Weights of a small transformer language model: tied embeddings.
MLP neurons of a small language model. Each row is named by its layer, matrix (gate and up: input weights) and neuron, and shows model dimensions 16-143. Each number is 128 + 24 x the weight over its row's rms, rounded and kept within 0 to 255. Numbers have three digits each. A neuron's up and down rows have the sign that makes its largest values positive.
A block is one neuron, or neurons of one layer that tend to fire together. After each block is what it responds to, as a language model described it from the Wikipedia text at the highest values.

L2.gate44:081150142151125117092124137138103099107128104152116147110150114162122152137108148127163115140155135088157104104175131111153133162089109146171135121136111122145124128117079091134128155117117098126154140127120100131172138115084121126141122108141117123136108199124160091173123165114099152145151137134114110128170121107172138085110122116158137150088111149105118158114156148130132176153128
L2.up44:108153107145112105139111127130092113134159133190160111109086118146136124154085127097145126106120120159164152131145140126141111106113105142079141116158102157104115155118157110127078090090155195151163136168144144107148084093128129158116153144117120151078138171156157118104138152105111086101150085097118080130129122174147139127127121138144151160143135098149155113143141091158152136103148
L2.gate98:121136098132149105127174122158099126124106106108105150150135097107143108117141126154147160174082124101164112148141070149159133123078088160146132133131116132154127103135169150126108112144136141159082128165131125140103138131144126089144180150135112104104091138057145114115144107149140136107131106090125108120147158118119116131134176131162135081155131132124123102121112137140123110127148
L2.up98:110126116158148172098144129158112144102122136113087118155135147143162099186124164113136094120134124115131121121190173123129149142133115125109113133150110101117132117128125122151176180133140121151168117119087140122153160103137142122159174153118120113124116113099143184114125105106078073132143122113122124101123068142163168155107165129141135147086142096158138123141133141144119105120113
L2.gate178:143115144176126142143163159106126100122148132101106170106113162105130116098121118095085121129123151091130098130152136179130121142116135149098085141162150143121118151127119120104139104123088093147112156129093099111141150112071097137142090088123120121149130163153142127137123128132088142124134119194177142150161122134140167112109135083130134144134129133148128166144113126152114120166155
L2.up178:081145167096112149117176123146098140082196168091131130093100150097124081136154130077122116117096140150158124143123157151110143094097133161120141114160146127087105134106139102063136117094135108135118100132128160111157146158098095150137124090081099142161165131126078087188119138122112120110142107139134142087171149144127129132118114159102128128182152130142162131148103136147169169182128
L2.gate183:125102129108120134103133129157106137104110127131152124123153133128081130063084165126122100136131099140140058166101113164151113182150146111119106143138128136148100086130174123136115123121098144164142140161115172131104138106143177121127140117109178120145138152136105152125145121149127051118130160130152092129105134135103127118143120117166116127114145157077110126122134129063175080117122
L2.up183:125112144129097146131089157149119120107136150151115169103121172067131125126119148146125135098108117137115120113151082115089111079135149141110153170119137133153158132107117122135116125150127143164112157108117124099128075074106133159140158141091137129124139109149139118117116140137196088122097120149129125102108154132067141148136161153126103130129159070185138076126119102167164110132102
L2.gate248:158128129088101123143146149085129154149121146112117162151126132135115129162069078155128090097131132094141108082133164095102167093129158121123113092106127156086132125168135154110089058154112140138113105136133109184109111140124107133130069106140091172113099130155136085147101149146116106118136155117171142162168152102119148134094166098116130086126146187120104094140133083127125127139155
L2.up248:117121128158135167156147167111092143118090158137104117104093154105152118130109059161121093076119137107159109120114143091132166095126133118143136123123106099113141131128125107161136096183128098116139100165144123129102149127148121150167142099145106138137101098135099097139164131125120119116136141129121108105212147126118105149114131140118125105103131131114150097205156091157095076119147
L2.gate260:116115096151148134144105184100126162117141096138152175118136129150161096171129133114095126095088141082104101143144093191129124117143173129129162092123073093188177136133134142171127103130089146174117119126144171098104128118128160116150124128122107131174120124124175101092140123146108125082133119128125131121131111144139138142121102090158147174145100132155139121145137117111105142141129
L2.up260:136124097164149143122113180133101140084088094124115164159172135146149085149098123118101095118110119099136089136144083186148133102168121134156167102080078122190174146138169160153118082113107114151135126138142142146145131115119167122149145109119138147157122120121196100082154116123090083086106122124157105102114117146152146144116114131156134130117131124128114116104146144100124126164136
L2.gate264:136131103068113177142142115130114156102082107150141107110092155068090108094117128122128139150139122128173105142139094126168164125135119104130163119170124174141136123139143115142126116104161151114093104170133161115144154125126106115122155112135133161143149094153112068147142102136147132127105117124094140141134128128152105127105126090111124137124167141104107131135165137132130118114146
L2.up264:136128119147161100158100174069104122113117127133125175096116140118130105096092154161103082140080120130159106091126094157119142129174156128106159132105104100149153111151113130120148110150104159133126137132120143122135127113119122115104136102162158125123169154143111162101097105163116122123132115139128138153133153164100127107107114116079132078096101112121121130125098164145146109142132
L2.gate364:141096100083175139147106084119107092149164111111083134108140163132147074117115111137107108118144131132127166124126090122133147126112165152101132117124143113109116128157134104068147105135095138140109177131116125103137127138140148150116113093088096161161122092140126127145139067167162154101157152121166147131113129120162124124218109109128091136113134144125116112125072111134102170144162
L2.up364:134083087138136173105150129099118120103149116104096125143125110123157147134119153160092144137129097128137156135121118123092105140119101159114120126139160162143100147126141109127144094105112161181130113126128154124140134130165124078108108138098080125142142116103139122129131121144112136106151115111129142127124135173124145108145144104156125134102137108074124145109120115111121131094166
L2.gate379:125108135152125128164098093085130145157145121116111093076176100121141136145095107124097127138126143105149108152064105134131157119145139129129171102142149084137147121146114135097135138103120157146091123128136098183105090128133152106156095112143127140141099151169129104143095085134097102132124140120167150165164116123132144130139184132136117143105128124126121157137150118128105081140134
L2.up379:133147098089099122104117164105138128144099104140112180105147130135141165103143129106146105125179115076091142133143075110153113132173157130112102101108162126136147139109141127142125155130151133097140183133153159126196119118118132160143114141118100154152126105185103176113159119129114116134139109116111136112123145131109111130147116119137118116159132111097152154121120071105114105139150
L2.gate383:133119134103117152164117125141089118146121084102140133121117144146147150117123109143104156134087127107130084122121129132144118096114162170159143123126108162127138111130116102104164111118118105139138110134143136132154101095125103162137165123120154173116088112166118138081129135106132171113117134155144118146097148156092117118088152124132134084129132100153123118131135124130133143155116
L2.up383:100147124124124165172121149145116148138098057102159113107124100144157138114113111142144145135139097095109130120142148150140120117131176146128136106138094158102154110147111121120128142116126084121145119126122112114156135123178106112157146115154137167126082120131102116081120109090142131126119117144194106128128135135097124112089132109112131100109130073154107085101147149164162094170086
L2.gate405:107132133085092116092090139124114106160143135104107146128118150159128147147119144135081111151135136132146198146131137177145161147124137106124139129146101141217164115136111116139087141120146085147132129150127128125136114106118123149088142175166125124139150129150160115126152169102113120118096106133088108096144151133121119106103146080147136132130109143148101198149103122119174123089114
L2.up405:113118142111080143098097130124092118109125124129140178125131159152153134068132121146138101124122163172182136153149126121137104152113134128163093103144105108186109134129106137162109151090140156161094095189150140110153153131118131114161147124138101107106089140110081156136140154099107146105133079149106106147148139110105144127168146136122134112138127153150083136163105154144128136121111
L2.gate443:100118148179138135129105153139141137119157067131131132161128129126095099164090110156125102075135096132088125128137146086138115127140112091109084137164093109123083129142097109141156102172099100109104079112094114116147167132153129153113144104124151152087115101089101079109121123137105113134132163120130157097131150103088144125110154143099117100138109124168127103110122112114114107133147
L2.up443:093104159189127151141115122123117120128145081105122134133122140128103130125088134164129100101141104108076133140125117091146132124130164106141108119176081102133136151139107143130139077142087120113121124115127155143162141143144136137139111103132123157106110122128088094119126118120106079103159197115118140099162143133079102104102136134115071123108111115129151099104112129126123114154146
L2.gate448:116112139141146085095144162106105158127150120134089097106140178144124118124155115161169140135108130129123105146113101127106077150103144145164062122095092197119145089125112116133127130122099096149115117143099101112087132132152144106182144153145143168127128081137130118068106118130164126148108137151164118146162131142164130127110116146128148108140142139125107154132122154138130168159131
L2.up448:116154134146157133187146117114137100088109130085096124080159146087127135110140117162123085147140129149129149142120127111094108106118143112127147122119112139152140167110163141098112105133133113105135100141138177128124112108152105133167101179126154169117113080121109162129113132128144164131136104149153122157143138151141128117120113152143192111145168124116131136138166169124127131140121
L2.gate544:137111130140116135134124133120122120105120130128083079152137157185124108142119123115112092127151106107123117108140124145148120170089134141146111138131164116122096166155167118155118131150074111137149122145093156143154113125097099103141128108097126131188188116120111124139139115105098150106156158118136133141178104128103100106184117098113103141143148132113071123115131167141150124125074
L2.up544:140146136123109144152085157139130142098067119111093087104100151173144096156165093123111098114120166099133136117158139116165139189126133121139137130128166139121104119158120166123115165080094150149137112128121162158132122101138094118143121100135128165162133103128113145097135123130083110087133142118172121105164130127091130133137121128108127133143111117124111117097133154119123120131104
L2.gate548:114151152174140130194113125126117115100140136141151136151141126086116125126096164133136108123119109090126093143137146131143172113115136114100150138133139116113131093137106094117140126105137140104129191163145132079129131098097094175126154132121115142127099150103153126107090123150136170139096122175113158144093132161150130162094128134114109109108164155144162103122081125140134126108157
L2.up548:154111135144156138143134123155124145093135070136119142116125143078117147142130141099111120121148079109087100125128145123143178200144134118125141137104132135136111079112095098078142153092158133126126162151108169128089142104107122131125146125152142139146129149123142145122094096162136122141084113198140138148147145115161152120128130135104128133086159132103145109136102091144130121136150
L2.gate569:130123104113143136165137133102104128137103105097153132129125114157113157144113139137157144160112129116117145169125121137121113102161132161157106140104136108125132128126095164112151121184127140119099163102143164103153107152151125150109118123154126109116164130112107149108123121120113130136121138160136099149128123081159094102143134118114112148157165150142140123143080122137136125117104
L2.up569:137171123157128104105150083111141120093126114125157091155063134135122093110128083115142117146123145105116141150151078125143140121134147189132169161100170169140141109107102145113107132141101121092090128103095128165139101091094089116141127155155143135132158153137092115144110116126159111171163107125149105110096086132144163108126089107059127114131149133101143162133095127155105116094100
Word-fragment p-pieces

L2.gate50:125180142151103143082152105106102125148109135118073103111140128148145116100099091148134139152113134135144094165137083165110102141101139163105177133103142143134157147134130124112100140154138105164109135126118130146127122121109097154157102094107104108183117111136161099112106159112126135151140135112121150152124135146140116132132133078119125135097103121149100140124108093108125110114109
L2.up50:171139144142124113137141150108171106104128125119149149137077071124150107120121133159129131095144085135119091164120140160100147125119080165113144114128128133177144139118144124111135118163109162129142099102144119136152146111102128129094119092124104128097154172138119124107121083066128127166154114128131094152120126154077145151128137172137118118131113093120126154132180116156165137147070
L2.gate102:174133134112166112158135129127155115118109169138090139132134151138112103209116156128124124142103163098149137114119101110125105091098157114131140163130130119083137159115119097115164099138114122091089131084182128151151105113130155151115135115107101105139069117124136104118166103106097111147137136108093116144099134126150157128086126124134100146165120097137098085118117159137119154122104
L2.up102:155123136111118122132150189168173144146110145111126172134144122142134110139157162136133092128130174125116156124117122119127173063137156133113162136125083132117078129086114147149162127124121115116103121120124143126184127102106140106093132085116112146134136123141157138113119136136120153108162110135166081129126147121126125151089143059152136115117123160134101123134138113129136119102132
L2.gate148:119123112153108122146147144140157138095125125153127118165111123149106161104130131146116073135090129118130153134137147190188130135137157146130146184099172132123103145145130178127125088131090111110167124073161145154117156092136109074157085117069133119129101148099150132156107086114124102087106090083121101179114149141131149081140092128135105127125123133164120123100133127139162106081163
L2.up148:138118111112124091128132154116086117101113153134109128135161112175090136116109123094145118114112113103082123137132140142109143121163175106130170164115113128119162191148105195129174119105104105133171171100150120126124149113159141154112098097099099105160107143150143149122110114129119140120171088101131122140121120123144153142137132133135118120142145155129145127127128114143166119111109
L2.gate157:119108146145104109153109139145127106137099162132134094080116128110112122091162177119128140125119087132189129167133109201115147164130148118102093130102155149151124127085089149146141117139148092136124141144098155115097092171154142115152127161106164130134191120131119128126144119114128150125135128133143165120166146126085167095130107140144117122109126111116127107082133123114133111135084
L2.up157:135117122144133114156134159123081135118088141127179102108122097164112106097111158133139134129113114128124072154156127185109124117157137107128120156102116109124136124124141137118154122123176093110132179175111112116106124136180115134162144169128156128116158145171105138134116121133149134093131165113139110146169135165132149075099117108140110122077123097143136126103138116121100108143094
L2.gate163:158112130157134136127072167107109089120137135163123103118131082114119158128125113153096136134153099110124132118112089161104124140099146164160124113146122113111150131136139097113112122134142138099099146144090142169082104151140109104140095137151158148136135127089182122087136118112149125114135115115147094151155130157165144140173154097137126126145138147123132087133102148180162145095110
L2.up163:145143151128109137191095116151179129090136134145114125092139122087165137138145097161126126154145141114114127107109091173127138122100103116109129215129131130114120095114158110140126128125148141075122116123134144161143154105127123151111132117103132129118158090119103122172135136172131101118102132151109127131178190141137151090149155134121108105116146096132164116124162091152149141108102
L2.gate176:135141139113105105104152120168181126117139115109135087117179161120161070140141083111135121179134163108136130115139125121113117134110118125111109148161138143175150170171124120169150106113099092114100116091139141143132103126089118139148060128129170142145115118147123118136151172112083137167107127160097115115137128162166110137133139138115081125103074142120094144085157143139147132100102
L2.up176:140127134102114136172122114132131145127080176128117161091131074137135146147135142169124135107121128152135112146109116143156128133145114141116131134127144127117142117102148120111116121147120153112103127134102106066140129145101114138117169172130151150115176112135164139118138106126137123106103102106158090124132186133111114120156155112126095125114126111122156149119098118149159137133126
L2.gate208:142157144101097134160157114109096142126124150137145111101159130101151096105110094141166104182099139116141112094163145099156130112176125129143118141164135152166125101117115072123093122108118124129137114135104158117156113102109133157109123147148188081151117116080159169165089121132122148118142125120165103119118152124151060138101131126123116142114132086122113139103134135164137089151131
L2.up208:169150078091095115171151079125096107101152138149140130095131103116113105122153104160165133139092136126136095096143099133126154125176139107127119137105098177133142096151121088143122141156147111132147137124107160126127145124129126151131147170129143100151164105129134179139090110164131128117109132130147075124098161136132094124152132128131102132130145111114134101116142182159123102135123
L2.gate247:085102145114085078165101159148103132132135129100115195157122120088135105129165109129157133118089141130168170109112147125112151170145124176087146165129119163128133151137137115113077159112138092133162098158118125141138104134126110123161128091120118109123128107147162136126184156099134137117126192105134110112156122096102141123127117123117168124120085122133133105117143116149138106152134
L2.up247:136138169135092086156067138137112129109117118128099124131140123109096136105150135160164097137121094135160161085163138131161160182142108138123145103096116164131118150091097118141143138146156105147100078145140139127138166091143096120130115116090141119159122135121110126136160152090132158160123122151096044121160162123086138119123108108112134142091156131150117110108114135147166087101095
L2.gate266:146145120129154156109084144099150095129123153109121121103136132107147128114151102126154120174068135106134142132129183090125187113170093164119174144141136150140110139102084124103150111121158179123112155108122145085134140135113132123124159131116116142117123138117118096108126127113163123097136186155155102173083118121149143142123087125094101084099142113153141152078124123151131097119075
L2.up266:083144102117160145154090137100148141157150134121115126110179099119123050141151139138121122113159146114145131143139138117130134159122081141126112143096147164137110162121119087153119141097164146141094096166099165096110132130086115116097112130104108140128138157155149105111174121136086152139143145093146067128139109104127122161109119172123144074079130165111108149131156158173092119137120
L2.gate296:144089127110143127135145119134163152131120106135087093127079114117134161080100125177134191075088108146140127143155127146104141176105127176122164130097105149180123108145151144149139126153119167113151117144154125104102098171158145125179139132096154137086083130130092154137144155142137178121144125084150136136143146134112157117149119079136094158120108105135150139168122100102106103153133
L2.up296:136101126098129118146110148115163150128130123181133122156091149107138118098125104080129141130097100097160108101125151109092102180104090156138150089096131168086121113124105115129119148135106115110184087148146180124153093147095136116154129125128109151114139152106135147162134132114124158152139137154124114100158163121103126178150177118182085142126099160145148100172117138151108118119161
L2.gate421:140133130113125148166122154128157159111110130148145139162154113120104140140172112137146126163173171138135091175104124122102103161106164084110144139080101130138106112157093159186089160095111159125135153136128130163096128117108115140139119100124114144194116123159117134129143106145108115142128103098124129112107156086108126150168156115090104117162152131112098152144116144154133101088133
L2.up421:139122098130127155163127131147126181085116139134147125145140130102136130117165129144149144125166108147132143162132121163114144143103168099120187126069145126114107108108082127169093147107104114117146137124141115133141107082133105082120145139115115142178092109124111111157130127161133119142141095096148124098111158106109130139147119132133068110138138135108127128130142181140127111078131
L2.gate436:129148147104136111122142104127137136128116142150123123162118164134150134120178092092109118106120113111116148118102131115099129132074094137118132102106099183153149094102172129136159146096130125088141123144105146128165132116109099149144154125088156115123161147184149125116139081150139126133149117113101131157158130162129118113119154132084128102132137066159126134141120132142133140135111
L2.up436:110116153159126128126110093116126139129097125141114104167134170157147125121164103110130110129113146119126144111115117106104108152075090119106149096099098166140151112082134139105191141105125114103130116127130148115139113127112067106143132142124154118130161129135169101120148098165131111135167134125147114141165111168122158126103114143094110094145129070157149137166114128117127125097116
L2.gate438:115132121152071126171133158117160142086154105111128117129147120134108153133118098126117172122126109166140154165121128121099131128134112128090153155083075136151113118160109130124071143099140130118139113151134141119146088127162132103123083135137181151145132101124093182140153116140112130135157100115201151149153167141134136105091140097115126138097143120148149142116153169157110105117100
L2.up438:162198129151122143112147149155161132128107099149111111112170130143116139146126151142135081117156111081131136136161119171152112121120108123112158129097089167137138121074113094162093125156173141097124129114136142136150148115138119106102107089118154148140138151147116154134113136160129124124136143123125101126115117153135135092119120058074173151132149137152104127129096132145148106130123
L2.gate459:119125149155119116138105145147144110126135147114106096084140081117143106088120130100096149145143078104102116145102098109103104069125101115124124154063161121142138161181095118118090166142140104141128118142100168102100123127080144140127125079113111168110129116102168164130104149109123091113120143178155177103144144117092117142153101113123151112170177149108119119160092135118142164099177
L2.up459:097153162135163141166131131142127128114140163119163109108104134107133125120153133175136123094105148147166149127099087146048140135112126185087105201094116118165114119155132115116107126117122131127096104092146139133132170121117092123132181116100142111099127123102106143158105122153151105130101123142149126101129136084082097142151149140119098146146106105129157087122124138136123130151084
L2.gate503:137168146119102129136077118150097120098144136125148115112154132106164142090086099151100123123141074127103155089129144095167156156094139157103122139152139135100165120144132100115152115109131156119135145097092098113150104126147130155138125092089109158127168114137133117164134084121153151097141101107088116087113111104090127109134109144172127139137178150129130174157134124139105097094087
L2.up503:123159148102094116158073109154106139106109118112181137118131122115151146102088090135124099147173109126093130124118133080159135174121121125134128092179105113107147135139120123137137130098157124073113136102144116111132117120136115150127123083084115161154169129143133104173149130134128132092102109107102136119102116115050127089133105151151126153116140168115139164173120098146095119122079
L2.gate624:178160117124103107126141182104118097134087128165130148087167109142102147138148157134121126123131146112130132107136115139118130106089131124121166145111087147098114156109104145138087121179152132104084145120174145150154114143119118099128160090112129155152119099132088077082097113061108105126128137118116122160111155111127113103109132112125142133118109104137136180129170125130142085087132
L2.up624:155148130132142114136118193122107148147115107146110129118175086146132125116102130107098126134132164114141107126137109127145123110134133153126115116114124146101100115126126125116091165143157115087106155111140091139140111100162120111146107110102133107132108090160108129094087103089130051114151160085088122171148188146073158118107133130126185122100122094153149163123161140174149052109150
Word "there"

L8.gate67:086185111144129114163111116100113104139156129131093117097159145112149152092103109090134099125097137171121109089168108151143107130144165126156096127148101113151101158150118171172131116089149142124094157093110172167154076112128127138100110149149148168149132141087115143155144090116126131119117143095148138154129146116125097113147127106128110093124154126095137144103134092102181139114126
L8.up67:136141101116137132155174099093116115139123126131145107111102152142163103120115149115140089170136130117165164130128122102133142125136168138122152176161126147109126152101114115163125187147094132107121174092123107139112110131154161122155138072147123143131148145070152152181124135137137093061139095142073108128130149155133124118095117088134080120140146112118149131112103119139132129128108
L8.gate104:127123126137098100145166142111130113101104096118155127135150101162115150111118104187151131102109131129139149113127150102189107153129068136135124105154113157121145062131128107151125163134135156126115172114123148201109108131127108136119116125126092156120093114118132120160155127132120128132120091153132170120118165126120106093121097157102102148122138127129147099136098116179138098085098
L8.up104:163093114165151075156089123081129119153188103161124177171132133132134124160104130142115133160106114115089109117116107147141128143130098094137150092115096150114139081124135123188084159106107113120152154164099156176146127134118112130146170109110175116140124165152152151139129133090139162120136124137113129119127113106147113125170112147096128117134146108134173104133150094107138100090143
L8.gate378:152121171126088091174142144175126123095117134127128137161114099131149138115101123131125135170134100105133122101120083127170135157105142132122113133133078114109111082120125118155179121132059115102187143132122169172134112159138123091080125163115137171080143161099154149106188146121098099150115107092150124123124146129113116120122102115140147124105132114117162130140147077143133148123110
L8.up378:180093134168112122133112155118118144121098128135129138150122093060107154162154133142119162136128127145125118141105121153125150187097104113122169137156099133132152110126103115145154157126122149080134147093121175112166087166148130065094126150165148140100150115125133163110110145100116124128115139104158085064158162079094120152145091118164155123142164107148140122101108130140123130140142
L8.gate602:139136083137147093134141129138085123105143107100144129124144111135126150106099099116133137120130176148118169117127105184160110186139092144161121111126099081111112123135085091137087149120144115121105116151123134131089104144124104097100150140136123144106103165119130131106110127133106112157127126139129104130175151114122142078136118169098146139125127142142136070119130152147113112157110
L8.up602:105138148103121137142178153141110145138128107153137103134116097112146177097127111128159164127104123116124121096108127170162135083133171158100139145152142106139122147127108111163084146123171099155099145120117117127119118109121132143118100107169092155141088116091116140134169134123157170165109081095181101096154107099103139121163168111092129098105123142102129155090121130148128084135137
Month names in dates

L11.gate38:136130109154125125163113141101126146121144112143129104134099070129122133132141136110139169126098168121168090139082147135126109090103107088132086132135093105131132106124120111141113105098117121144170203099150100133100122150131134164157140083082117130129105146135130083152162124144129100180121138100179127151104133127149135132126139129073080146170135136154124130120164132154167135150175
L11.up38:080113144124172116161099158110135089119105107150129157062133126115126110133133110131118122121077155139207139103153146149105137099133145122101147126107122102097141131145121121154141083149158112128134150132116162131160129103096129137108116083159120127149157103123114107143123114096082161154152135136127111141112107133129146147121138090144095107138115161135159119141145138157089103162152
Initial P/G/R word pieces